{
  "n_layer": 11,
  "head_dim": 64,
  "vocab_size": 50257,
  "norm": "rmsnorm",
  "positions": "rope",
  "parallel_block": false,
  "init_std_qkv": 0.0214,
  "init_std_o": 0.00456,
  "init_std_up": 0.0214,
  "lr": 0.00793,
  "warmup_steps": 200,
  "schedule": "wsd",
  "decay_shape": "linear",
  "batch_tokens": [65536, 131072, 262144],
  "steps": 6604
}
MLP neurons of a small language model. Each row is named by its layer, matrix (gate and up: input weights) and neuron, and shows model dimensions 384-575. Each number is 128 + 32 x the weight over its row's rms, rounded and kept within 0 to 255. Numbers have three digits each. A neuron's up and down rows have the sign that makes its largest values positive.
After each neuron's rows is what it responds to, as a language model described it from the Wikipedia text at the highest values.

L5.gate1406:171128125133125162134123153157109160133123190118138161215097137134167169126127133118154103135109135129105104156126134172146121130093151190140141129138069133134127112116117126130160154128138140078113113152148097127113118151138134082144098186131112116131118121153129130106132147080121166168131063110173166135119099125131114106126188139132082188134120171161123055103166159186119115078175110139180169175069147119110115162116080113073096107141106157093159113128202110133050149129160109108140115076218197088122157115138103118155105124142170130116095099129132131128134118114106061115
L5.up1406:141137100095205092113089145126178106164153087105116139150155114205128138083116027172152125138098130113109117085099124153140151149138165172152176181126093162105101120199169174126127095149111123063086135128137117116081157146134100115167087166120160200119142160064104172140184099089109147153189132048145137158187086121106139123080185131140111095148105173152154139115088159118118108135144118101110130120111178139178160134135093146163178136157163125096066108124147083160114154171104125116140126076187139145106111110064161125135092168111122147135087117110093171137126125108108138063
Responds to: The opening pipe of a Wikipedia table header right after a caption line, mostly election results (| Party | Candidate), also seed/draw tables; weaker hits on list dashes, percent signs, and words after "but"/"and".

L3.gate1307:123133103111197121164125084178083132165168134137187112151157114157139110171072143132142241090148119126145130124125169124130130152113120165114139140135110129144087108116141150043117114066117117120133166114122141146114083186113121134172111165115079156136098107178148152159168138101109036079105127111142137189103125152149111158092079142125148135124081063154158165162155117148094098152196110111129178092088073086084127085170119072116156109141130125113147133123083117119158112134163148159130131129181176111132145102145080077134188116147135101134178168138170115152055141184221104167
L3.up1307:122081106152138166121167119105125042132124164162113112201141153116153123125150105109127107156118128100092145189110169127107119100125134095117121104148152130114141175137078110076166140110125156114091079199114166170086130113151120092114100097086179137120151134103129111108120143083124101106159142162118141200131164139137190093091142134127203093153178162152079169144140173075139110150141097126114152106175105231105120103167066123127130199151094130085139134122155138074118113102147143178112124129128102081106118136122123177148100206167070143107118111085169142116156210117208177166
Responds to: Generic head nouns right after a or an, often in appositives or new clauses, such as position, post, battle, paper.

L5.gate313:125140081125115120094073140090078166170100100113128152137227108142143152109160174102156131143150158120181112099148062078098112115110138109166138091157139190157129161110107135140193110122188027163130204102148115088096085143091135102147152148089086184123174198038064111137136162153146116073081086113167135143139132124085157181092154089139107163113085102116157130094131119130119114133146159068143126108191092128129202138122134095092145133162142140047115096137120120149076113144176136088123123078123136112163126128093170143091156063080118091134161087164089144138112137154156113130
L5.up313:111141170130105139129142216118098113168167173116195140116194136139117124098182103028091075098109068166116149095123106076131135079145095128189127181158107074131151125105101112115090142104157190169124147118166240149086206131089184088105072141127116097089103096112117147137152086091161133110122128154161116135142119143167113117155191090105177150101151124122091133085094110139144087161127129161118160145146180145165176164121081178155129082114126144038133163165145110170159114088120091149114116076156111134166136127076109099126132114116136124121098095183067156135141096193174154113
Responds to: Separators and field tokens in citations, taxonomy authorities and tables, just before a year, date or number, e.g. "Powell, 1980", "(2016)", "New York:".

L5.gate497:136117148172142131137207158113137090150084082154151092160178092062126083091154120143131091110145148073157131129105106149181086127180114116070157167131105094123168123165095109126149124145115162133135062104086134101160111168145118134108052138117119118136176141077116075157171127161115085123167199142142156157143161143149067092188106071107111084148121125108138151091111116156097149104107133110086148157066134147204141204147207118120123136087133132082148079102136152094134190103155157110157122110104113095170122093115146112107116150112128155183107076150143135081033116182120171147
L5.up497:091127134183132099149131104104144130181101089114118084125244138149080238144128112128117140122134135102126162101089128091151125185096095213127113117161087184132117106081123131132105122088080070167105100111067126091130082100138106103183101087117111071097113119089170096122132124146097133153107103111136147120182117152192060062157146074168135125086156154159152154050069087167113192131053057185100142144095123116206130144132151180126191098145082126110104101119124077138110115133131091123119071117130128111114137110153157150177112110161119089120161097134167143111124155188133120096
Responds to: Closing parentheses, closing quotes and commas that end an appositive or aside, such as Gudev, or (Republican), and pronouns opening a reported clause, such as says he.

L5.gate308:154131086121096144183133118140125101085164150149144152098150107200130108119130184145087129117164128123086109118168112120068124143134120100129155112096144111085130081103129120162153136110112171135040124108112140146083132121120161136123174179096110157166172173123152110097065068171091091119113217196104127088108156094087138123095134164092117119162112132072077165149101131125118185163108097089138125117146095159090134131109061093129125105111102071142215122182156142167129131157096097181152148160064102181130164099146128134121110118139100167086132165058107108090119154146169167133
L5.up308:150114206127122125165208102129109084113151140085133128181104094155131136141172124118131137162122122107124150127136198126129117129036120119158165168152136145136104116107189114141109147146086110144136128138120169089141125085138151086114135143113119145115147110136081100111079150173106104146185130141103150106133153110126109094108145121110081106186165127091146133119094125057166100100130155150136167076150120127113118159118127091129109141081119128123101126130142175124168130148165111140144112134126155145103095103150156130094162130170091119163078102086140072122104062139156152119
Responds to: Final digit of four-digit years after split prefixes like 202 or 197, often following "the" (the 2025 season); also middle pieces of parenthetical acronyms such as DHS, TSR, UBS.

L3.gate1126:162053156143133101109112112094110106164151134122144144093172161094141133141124150101156136178060126101140123113136090070137136097102140132098086103113094086149133134199159126186113110138194152120200157161145205161166188088156173155149130123094129117143102132022159132147095108136193113126116209135141111115130134177097156114114089162113151104084115143109101111112142102184147173126089090118140078089098090104102046129176106146159091168115115126145127185127156126137066132073156101149127198137113149118089159104127128110165125144135104177135190127187135069097094148120143100146
L3.up1126:172143138143117123102168098124104163177172126088133110179130127153105104138151155148093156126184114112117084163141134155089140111153134081084112154177088146099092102154099085052145094125119098137125185154120173110098132099114153136135134170082144129177155128125143149130156124143122143172076123132121108104101115146104129065168084145149094080165151102090102158133127087078127112098050160102149148079149166196088138177078056124204109146149178143110154120147119152139151077159128135150075116159145105098078164158102124091193078084153090174055131098147174085195132106151112085116
Responds to: Fires on the last digit of four-digit years (201'8', 199'0's, 195'4'), and on "of" in institution names like National Register of.

L3.gate957:110151131126191174113140060180190158123146100154092159086110177206192067099106135095152085144132118146112093093091041106162120156134065124167171141078109143171128153136114132086067067174121119117067198162123126153111160139144169130107158158139156187103097152181121155117080144107156103121098147161130097117200110181128132106212076142124100172084107092105141145173134120083132146143156199088118164118117164082153078118137124133086105160141151141056162123164119149115156054124155152102156149184116141145111183153148160166096128114117084184125118077105076050160141125175159119132
L3.up957:127113141077119133138104121106062144164093105171108128157157173094104156172116132094097107155087148141211141097128139118124225126177111105145133137130209110121130166111143140142131148133125162130157173148141118138109120136134153201122108113123156135144102165116133178126148133126134087068196093097096105099118131118143129162118100113116088141088113097172128121118159164114057158155086167082087135091162174174125126108125109124124157084139130111112190120104140132161202160110114099078106061082123167183147114114129163123142094083139147108107131087138117108084118074173097064135
Responds to: Commas and pipes right after a name in structured entries, splitting it from a year, place or next field, e.g. "Reeve, 1865", "University Press, 2005".

L3.gate528:075192169098051113170136120185142146135111137162141124192106126210070141168035086100094106106130127145031132119111107073095160123047092118164087144178127071167135125178129137097120094105130049098147181096130219145099168144123115121162119118121124115107184147108116156202121143099186144117106134184152090157156130092099076134142123092118127108133077141150133078121082172146100157113158083153126162110149149106067106205120106143123138172094112117134097155179168131069158117147107104061126143115127118169165161135124175144201162145159080120080172153124122073102188120180169119138
L3.up528:117128132118113144110098145140162094109183161120155159116144126164126150116102150118159090187096143112124105129140158086117156069144099133152128139102043106204160160090091133073113127108136118106139145134141178068208198089087110143212104086104143099182136109098108163149117094171109079132097061091085180148126125088121092114133127102135095112144107103121089180105095186097171160143078109136116128156145166114095128107098100129124153171104110179112159178163130137119192068106108113174155136147173116060133115169130085130167071113109090122131102142148130145149157199072115120219
Responds to: Fires on "and"/"or"/"&" joining two adjectives before a shared noun, as in native and Chinese, eastern and central, military or paramilitary; also "New" in names like New Zealand and mid-name word pieces.

L6.gate2059:142139124120156133125147132096067144138146147175143139167125091155139195146112127170130165134144073158113141121154122071077148088080080162097149144115165066171151104143144092120099121103126131125068119147127127107057134137189164153140136150111139118141106062189143166147072209108091153109106113088089120131134131111164108150128176130117093186126090187122095088115078120131158044149155134073104150125133112149174132140084123086092125137097139113109079097125132147066128195103115124180139158112091140157096133177117135150071153199132066132100145126136123140124112122104122130124
L6.up2059:117074117124128096066090182165171161162163118160123142129148130122143139118111109086142175143129137137118142143088131091101131112077194101130160162148096109149173118142109146112147166164074109082121169128078160135168121189032140123150130144137204110144111134128172083152114112117086168123118078152114182078104100093140149094101063156101121098158163141144115165110113131147138115125188135132136074078135134145158189153125105143108107148141116129193117123146157133145128163108113131126171081155082102084081141096106104064105133037090091168098163174162131133132124154159133113114
Responds to: Table pipes, cell spaces and opening parentheses in wiki tables and lists, where a year comes next, e.g. "| 2001–02", "(1971)", "January 2019".

L3.gate1346:131170138104072165132168107107133115120153095158084124138127091123168079089133078112111120103148094164133116125188146108220172139059141129157118097179133115127126136147135162157169125097165143135124099114066103130096129211116121143098108053123076155095123148150162161168152064148144167089102078130134120104152112141173131165124086107141077143070104106143073098189199084095145145063063152166107134116091180119114076164135103062168139131117111142157152110111091142085114137126132121139108126171146142144136112196115115127135075065125133174096085104153195143175116175170160149126
L3.up1346:171190110066102164153134049126126120131193127146134157093180055138102083101144163174147153167113129102125106047148156121170114084045134169106110164132200121193155131127165128189120170177142107136115089080125098156105091084111123137173141156053138171133138130112110117075110198135173128078063149119099134127113117124100118131137175111138135107128156139160149101098148102092112089053134163157105143147149128101176110177179116146143124183111114165144125075131164176133157167125089151107145101131130154128153168119144152119094112114143145113121125210119103111076044150160075122071
Responds to: Opening double quotation marks (and some table-cell pipes) that begin a quoted title or name, e.g. episode "Miracles", album closer "Satellite".

L6.gate459:113102180090148084154143130188137135133090098148146067137071143118112128121155157123150095165176186152168091109099113131127155154130122156133106065125097183154163076157099150182155133168161118145149134113114144089107127109187193103106092118011117166122125021087081186180097099115108172071107145125118125137139178058139145131115172148103144065130103165138069211116127115156100156132125193072156145124125126142141165161144106199151147158095096144117134184137178143125155155134143142122174122087143099134106131119193104133102142091090146201127083132164135167154154091105080171149
L6.up459:113114108090152141126109131082135147176124156170142105120172150104156130143144166114100142098164128081147065142098158059163117068126127106143147078141144124210145133072122161043098142161121099182103137128122139068113121104147126108158129129126107158115119207126143133043153114174149170128130171111120103145154172139131131086082145206090107108147081108092098116115084110143160226171136131125135134119114205069142145124155154108136073105140151165081128085088149164149056125142124104176064140147178121190145148116136084055133114133132109110150104154129158116118086070166192159098
Responds to: The last digit of a four-digit year split after its first three digits, e.g. 202|1, 189|9, 190|6, often before a dash or comma; occasionally other word-final pieces.

L3.gate2041:155114138090106158109181129075107136120121081108188155150132125108167181112128143134141065097128163069147110132066120113156109179115146123111179164144123100138130124096120156144118188149135069123105084143141090164162113114115116100165122138111110078129139142163147106104148104089152096135119145163131107081147126096143061147124168133128072175128137095166083134136130121192132141133137050148172163163137161083118152101150124102061131187118130125076157134131117128141138038129166154124130080100091139150112095062132125100125134097126146111186143098084130075175134129147143187111
L3.up2041:127171155094178148145180136078104126130126105114206117166134181133171177130130144075148129124147144098160127143077140085174071096164126160124162120146112137139091088069108171120097156130157124147091133148121099115138144130136113133194132175089139091126107164118128124144085120060088132156103148139122109094132116123104131108129166129141101207131167119203107080114133141162134166146072099110181115169180175133115099139135198155129122176125112155070105132108091156172152067119144152119159136088100099100132118056135110139126134125130131070086113097058159126148119151158078160143
Responds to: Commas and closing parentheses that end an inserted or trailing phrase mid-sentence, as in "on average," "leave of absence)" "in the district,".

L6.gate1531:071145154096104145069108046092077119153114111107178160176133100103100171108010167142125167090144106149121144140127091125061122116113111144088131108082149218180168164116107146162219123151111110132111103075164092121155086136229099055180186129100152117174109165138104157167167136157131130124121149075121132075127119100154212125098101151100119138105137140153146060124100160103146151126160103123107118108110164142110118191146110100105199158179126048109169196153105119162181089178146134129112092094134158119174105117116089144123154100193103134166093164125156075040136157126116133084
L6.up1531:144150092081109114140064099147120091115077109120143168086160143176111088113145176139112105138155103146111110121137117123119077128135094113073124081156115155152162097135159156111135138117124115149173120156152161062124150069125139155107153163083113172148181136102151240159200151093151101128127115168092102127137114116143178120090131111151125102124147139093116140144120078143110177109122158194167156160087124130096169175129108078154138158103053122084124140114111115159100079119169138087111116137119112168126197149073111121130141139115144172119120160075185128096127119115125179045
Responds to: Connectives such as and, by, to, from, with that introduce the second entity of a comparison or relation, e.g. compared to, differs from, a paper by.

L6.gate439:101078067185127111079135072138145096109172130147183137119163134067171117121139107137105136146141127125138162161115156148164209100151140086129176159105155123167110146118204105095141148086075154071065113134107151126174193131119128077130147192150119184094139112114156146167147117136161101153108042113138160138041175124138039166171106092180151189080161073116151151131151117159112130134164115100136142129105159055093125157122140107131135146135114110145114162156137112073118115113185170089151159144112135087112151109118129157164175149133095082130114146122132111043123175110113100081
L6.up439:132078089111129128125178123174086122150144127183132164173151141090125119120130135152124067198137142130177159137125126204163129069156145099133185099119119125050163117140131111139134156135052183227116131095096157116141090118158110120166135107183146119126125106174108091193140148135080074141118122188120216175093156151176082150149106092119093149141134119109121161143121157101106119166165100129145150118127161175122167132126087100176180122148118115125090158101114080131125113074151096121115172097140143129100152106142122129126215112119077085090131166128117163116129155116169151092
Responds to: The word "the" before a named organization, party, team, chart or body, such as the party, the Texas Senate, the Billboard 200, plus blank table cells.

L3.gate552:132102068115112129144189093068103129109124089105114145117094125129121133119140172138104120091097202191100073117162127081174091134123098127089106113103160137105174134139125127181166133192137209098101102157144174117108186144143190167106123140133096123111155153137126131143142138098083094086166096145135106108160143116095044129098139072099142165153190129076130138150152190122140116169140134063159169157123132151091108098128131174110108107164171105108143126141140123152191138096118132109100105108123137079144088107142109106173071128144075142083114119117100115091150154136137069123
L3.up552:109130137132109053148112105195123098115130195112080134102156156088090146140135098107100174149084139097127181179116112109056122151084153097128110148142098154167095190059131094136126129117136104155119128142146123148130130128130138080129142129166173108142147150134097124104068112199078155132154120059147126147169071177091161160118152124180110134129130111163176095142112116095130165095111158123103151168122089170122150148154131123187142083077125159139139178134087127155152159146146161073189169125116182120085149222156166112132112104125182153082105180150130084133147121104120084116
Responds to: Commas in running prose and lists, most strongly after a complete clause before and, but, including, or a participle, e.g. "film, stating".

L6.gate574:200141091137143133122139113150094161147100126130091092188110110137153000115097100150160123158133044112141146062070135133155148169115137189147109190133177083092113149157144152137128168149153168132167101110119138072155118182122180141123047138150161121184116177136090104094119126069150168129125154197095157130159136081154118099141080111154098090129148110180156146140124062128078078131161089133111191149080117151168046232080116176152124110089136126163159162159114122078108097091178201105118133162120168125175164131145143132179152128095129107183111126173133144165136099160131149109
L6.up574:197154123141146135178120099146135141163100158116090140178141082134128000159133096133173155124144102143135145076105143166158124187094147182143100183154188075078117169163128177106123184139138155119136104120127131128131138181079156159152092130128152079152107181157090118092143144069134129116114153193080125128139129066136125124129085112164061121125135116164147141144132153069111079142144122104122165139087129130180100175102078203122124097147192147108171149137132129139159104134124173062127124153098167117164209147112106174144141117100180107123135136151121120162114108155127149107
Responds to: Opening quotation marks and opening parentheses placed mid-sentence, often after a verb or preposition, as in encouraged to "write, classified as "scenic, League (8 teams.

L5.gate1753:112161075115135112187153115091153116119169140191077150137174138145176134167086107115089054128158142165058082101111124128171072117084103081186110163075109122202135164102162172155117085117121123107103134148159147060093126149097101122095114106114092164074143130143132132154080083162119145152130110103161169145127067176125093107103157101103141197148148122150158081138132161136114158168148129190153143119132156144155136136092090145115118166054114166122102103117088133094060129137109084095085137090097127086120124107150164142166080172157133140120124140122147124162172121158152165161
L5.up1753:124146180161151099136072112151119117081168142179155129151142108166102142144086050146130121101068098146152056103146104082113141070066149129150116161083074182160147104121148122127087125130132133057106156158242134085090125140162126228113118111089076174111152137119188135144080097084143103110091073163131177094083140149099133151092113130075120079138157173117128108122097119138142111138125147181117132149143152205124115173214147176147122141120101158111121115106131095116090110084137140095134099120069112142176094131131179057120115194139103187137103156088113073170145049099159132188
Responds to: Connecting tokens inside a paired or compound phrase right after its first half, e.g. "rock-and", "middle to", "human–computer", "Bosnia and".

L3.gate1770:096095094153137118122182141112146141156083152097170125099097145113121075143164143107123108138159146126186141139122080149084116176161124103156122132184152091126065131134066115102099089174201102074127108075139144105168153066146145083124142077149175106189158125101169133104092099129167094104111148128115129136143130064079126102097157133131189144093105120159138178132133101091158120078149138139058145093061168093188171147136126103133095109150147084154124081156175142133114176143182105102109161111161126113118110144137121125127114104065088113138065084182119165123137146114146125146
L3.up1770:162121107139203093121106058129130143137149115129117168078096137171155180130128158145129082137121123166149080100151139160148115138158136078122158093141146094119149099093100084083064189135117127129145156094049178071166152089113059101088140077105098145145119193120137140147083114143144070113118155136095125104079134093111086093158160181117116148128165140150108050131096150119084100128156132175144206089136057056118113131070171161084175118141153104145121097150082205110150180096161125099108111085141148117113100162148101163157149110118066145101125151121145120073088119128164153144
Responds to: Tokens inside a person's date or place slot, such as the first digits of birth/death years (190 in 1906), c. before a year, in before a birthplace or death.

L3.gate1648:132146102086146087202073099075211191160156122154156117136061129115121108155150111137141107143170113140123125087112092082157093172144100115106189132156094113069157117125130135168098085109162172141109141112169098120155104108141105128187039175149206084106127085164185114108149153128144141137026170139110132110108129083154138122121099160142110191122124082125179110143189098169120110121167100122156162165170129085186053107168143105097141114178189147146097158140186144104106216138093157102170152134128051160137141152133149077116126147117121102161123104161180108160166160164129100122
L3.up1648:081131129183177163141076136139129150132130157125152177109098100156135056110110201114149076098128180123132050102105078096156131136159125121127147107132105057068115095186126144103088079138096147073134120105149168130116102116137125120148117128150181105151084103185194119153139160120137115116055134138133129160131186158161116099112200181105147160142115111108141142100181120112088106151101120131161166155201127164198100085145057104112124163128099194158121106124147171126151098172106108088176134132123104118175166157175095140070082104161144144200171124132111121175087127177121142123
Responds to: Opening pipe of a wiki table's header row after a section heading (| Year, | Pos, | Party), plus line-ending tokens closing a row, paragraph or list item.

L5.gate767:117108122134170165072139111126137123102064163104091176104143130124115100171076132101121162161145089137094137154108174124129130124091178128120072114146085166113163130142115171093109149112096147131169055115136133155153118117107072156153136123140105127155102122150139092150164129198182112132151123189118073125148144077123115106152096177125121117133129129129119151126139118131092122166114103118138213103169097067125190166135090107100190083130131162080084127079089122131094079072070185121163137133224081128070167162109105156146062133141147142149109098135157152169107107108109135162
L5.up767:138106095139118160162106160093111167131163182142154111169107110132134111102154107148129135072158115114140171062125090143089107094074149173121138091127156160147154195132050117132176183138108128173091131162101157122079136115136132172118097138145177120112094108135177159159167117132134115096146105143134147116085071046160081120107138084143060168128161104142098111131241082149147115091114141133097117093092152099139112146150113140081104140083209187131152070096076151157080129149157123116111119094070156102145071105146175171129171110113130178146127121158136167118078097118159075087
Responds to: Opening double-quote marks mid-sentence, just before scare-quoted words, titles or quotations, e.g. more sexually "advanced", as "taxi-driving; weakly other span-starting tokens like (, ===, non-, Z.

L5.gate242:082150154150100111114110135152144153106120129101094140073131138079156140163125130118167141139130124121045148122101153158110131103123168116106105142088142125114154141108094134130130121170117169118070123118116123135124087146154138204159138133154110141162124146106079146136197144173064112113091062183136141201162096187135162151119155129158122134088132177111151099139136152128100141134127156060168119062111086095148133234048164121090152135135133110125151104085158118103089164080160167112108116056160102096108133072098132084128087149151116075153118152123141157116125153130149117106
L5.up242:131116157109142091111057117104153138172133065157154117123131082153133136140131184166170112140096133081116120231163163120098158135152059116146159156085103128140141120102151133185113160149132103175137132084124127096115158155132082167123088154103161134112162165143121137132110149189141142158055146170089127095138072179175107146128117165082047148094121158133117085117152113121170138176136085062125147101153190128140148152144091128168132121143171116110135101127184080125160108137107105088129181108131158126087172082109127096139115117095107119198114132135143089089130102107142113151
Responds to: Determiners and possessives (the, his, their, its) opening a noun phrase right after a preposition or verb, e.g. "around the world", "in his house".

L6.gate1349:085148141096085045142154149129151091161107171154136102175116135106173115132073192171123120139091096159091121187166178108121118117108126090153174127091090063187151115194076115103119137084150114069143133075131154140068101115066118135085193120134128162106135161150166175182131130120132136147118105117136064073121094183159137111093111098099053133111126193149171163152121121161126124107164142105085103109145119137092128155162126135126112179146133142126148120173180133110120118115156180169052127131058137077118112126137147094131147176148120083163111122061157091154119111191130190173
L6.up1349:078170087086168117143086073121149112137126148113135125154116163089183104131069097090142117091095113133091173153144149144104152124120175161104190112120131129123141131142138121191077181135109165116155199091164143084126129103092120086048099114138131098120160157124126119173117150148171166114158126145128158094116071130097062179036129128147161137123146075166057143142123178146132097169117079152143122130122107107121112106171214166111169141084134160047143172080112104141145180125154089151174137114145120096095150170122168153142051197125067135116179087051151117136185156132137117137
Responds to: Commas, and, or to linking modifiers that share one noun, e.g. national and state averages, North, East and West; also table-cell separators.

L5.gate1678:162082151117117064115093115128102135147178159116068169157177113129157142082144161067135153124165107085095125122123141085118134083118068097161098113151130116076163117150145151124112167139074090161123036151121137132075109075139112144139128156057107177155156132157143123136158146096113122062110135132099109198120088151094121137104104164065170134067076089158104138162123099121157142118132143191126161152168125119120100182143123157130140142127074125142123139085154172114116186140129131196124132132168087162152083173132129036117122111110081127217099096150164155102170185123172094063
L5.up1678:140151140104166134152089126090085151097120110147107143123135135123116159133099091118160141157158140228041154178097115139179138112110159128113138116162116136176127127169115149083095095102110174102127092081148150211121178145161111113113120148146154096137178128150138110185080124142113143120164082128158136117186173083123080125146103205064192125120196180120127099141067159087144105081073153119196132082169113170135179133144128126170131145114143128127205074141104124093094148206090117096077165067140125134134134126139058087071087185152188130115133083092082166173183124143107135125
Responds to: First word of an appositive or relative phrase after a comma that restates the previous clause, e.g. ", a swing", ", the first being", ", which".

L3.gate1539:093066086124115132155114145172082122129067107133095146098119064121074118101143094114113140160130135128086161162141149158115057096156136154152137103137119142158164125124128104136161153138154182147174112124130146105070123113161117213149095100121116162120101194177157106105107135170105119067113122134202138123155118095097125113146170121171149140089162132126143189121133195068109138099172118117193125086132167145082117151116169154115135169141161143142148148121122114156138228115106060183163108165113158142196135120149099147133184111102147089118055155197136110147117122126066051100
L3.up1539:147111107112156126185134127092137097125127079161102132123157091124143142156090093092114110141128144161099132176160180091170113136130148117112165110118170127139135103127109129117139148089105181139144117102025135176094105077108105163147140118139058143145154095148178113161059109126148098136124124137192172119124088117077126122127167090097129126079151155135161169154175146088107116117113129058162137115156181139148152116119153143096179158136193150060137086092184206183134193092135076197134096118109114139164127112064132159121148130145135118112103156180131139107155124075051107170
Responds to: Possessive words like his, her, their, my and 's that precede a noun about a person's family, body or work ("his wife", "her home"), plus "head" (head coach, headcount, bashed his head).

L6.gate132:130149118125075118126149173086163093163130204166116128087191142181077126092172176146147139097072159169172190084139105083102130156087135174137125176078103118196155110141161136090139124188087123123126116061097150164118138095112120101081115111160052070215138143140059124109203113178123075118141140124151162130121152142161095145156078100072111114130141064024125123135190200159102192101174116110117143124095081112148078154125109121146099170187068120120165159097090089165144155141123141143131135116158148128212102041098165165098143118087152102099109161166131124135127061098169148130
L6.up132:085120055170210186180195110124133167139092108156133116112175105109125100063186162102118150079156153135114196080155072145118057111117145111127174122112146176068102100192098121166153137102148127122025103162110114117155145086146128125146130148156107104153162081141111064134113116132117106117132171114157152176138148128188120061171057171144136135189079133118128131168131119128115095119054114160172157102072154147201117142141080184114102100142103141086170110100149121135097173135164138125116121171081124094117170066088212121162099143118115168117212155100093163106129142183142202138
Responds to: Closing brackets or quotes ending a parenthetical note after a name or title, usually in table cells or lists, as in (incumbent), (The Scar), (3).

L6.gate1822:132162069147163088167094183136120157161109188112147105124147156139137220108131164107096098150156099141123120051146141152149178086183163207137144111126114107154122098107126146088120095159164137078133131095165134120084132114146119181173182125119153129090176112116196126109106121124143131226075050135130157117129090091065107134118174100053108173126228125136114124161095098180119096088191120143124093131124167086125163153099136153131080082144119132109111085113079141172112194127166154151107121102100141148165126135076157074099102125097137127192155140150143079135091126137129126099
L6.up1822:118121123099071099075160132111114088077113119130127137140181100107129099118131080148187127122180142104108179088084174128136153162121146124149187127108132066096165142118159198143105107172111109091089074134116163173159132093157200158150106143122172137155131154080090118199113103176123126137168132116083126115106094136117133092159177136167077128134137070082118140130098084064165066132161149135188092145124109154121133179118163131114136129105109145107119070134132111110069128088121153111129112132094143128106090192102122136087199151192143131164100178177104123134116131115205155132
Responds to: Determiners and ordinal words that open a noun phrase, such as a, the, another, first, fourth, especially in "the first time" or "his third film".

L5.gate1657:081160102098117096169152080104176135095145119155106150116110107166155136146090177174150103147121086145101111137067080039098146099092106180138089140130161185125161129103087139116082129099122148215045204134115132103108142097070139088159123188142115169110133139116120134177169175092058138148133163121060178120125037092099122123114164130168184097108132093075127157090138152165111123101103121123160152127109117120146134134129099090181093137084086151110101148195167112116117152146059097095151104148104128142154082173124134170140090132051156138140147164162115113114136070114188127140
L5.up1657:049154068122187117158107120110129121143135204100081158133166105156180121163088116210153123104132064142101167105133105054118157189085101112174053109170127160137159124078091092084154122134114144143066166166182132122178113129120102162129078116128124139117137131103157141150119134107102157135175137106117151134133064093063122164087141174153121151134111126103080113107038118145181092147080087138108106118125149099175128157095112120131020091092112104122119114166165126111145100092087058067172100116148199076149104146149177120110124116110121130130099072092143133101114132091111124055
Responds to: Commas and "and" right after a completed clause or noun phrase, where the sentence continues, often in critics' review sentences (e.g. "called it a good value, describing", "original", and praised").

L6.gate2014:136110143215120077130093118119152118143111103116135099101114121129164078081101117129137147136098120137109141145119089139068123148150157125128181123137128083130121062098137187118120137119126123109101177197096115161094122106157173107117152145130074068038137162099148141171119125102084154168122153118099158056089145126170138172140186143183175160082126107141109127120062143103150156095138115133091125180138141114172172132068126090118110107161088144094132087163125133147149084158115124115122111118168090152143154156138115053147135071137110114184148131167148095133124127140104076189
L6.up2014:153129153142120045160098135125116123065135156112115150120136195094176107118143110139185105131199142117136127133118042132103172126145127181125136124131125127145198167182114162067117148120115159131129164129130051150129126219149150132154121103105128090123141127071105064106096141084105113148118130120125174109158081104103157118151157146159165159126112083150128133079094123136145128147115138168064159163037181122138179116083118124133138182106102184106194155167134199084123096145145098117107108111074154198104200167131112153094139178150115118121153128124123136130176105116106145170
Responds to: Words in biographies just before a spouse or children are named, such as and, has, their, had after "married" or "his wife".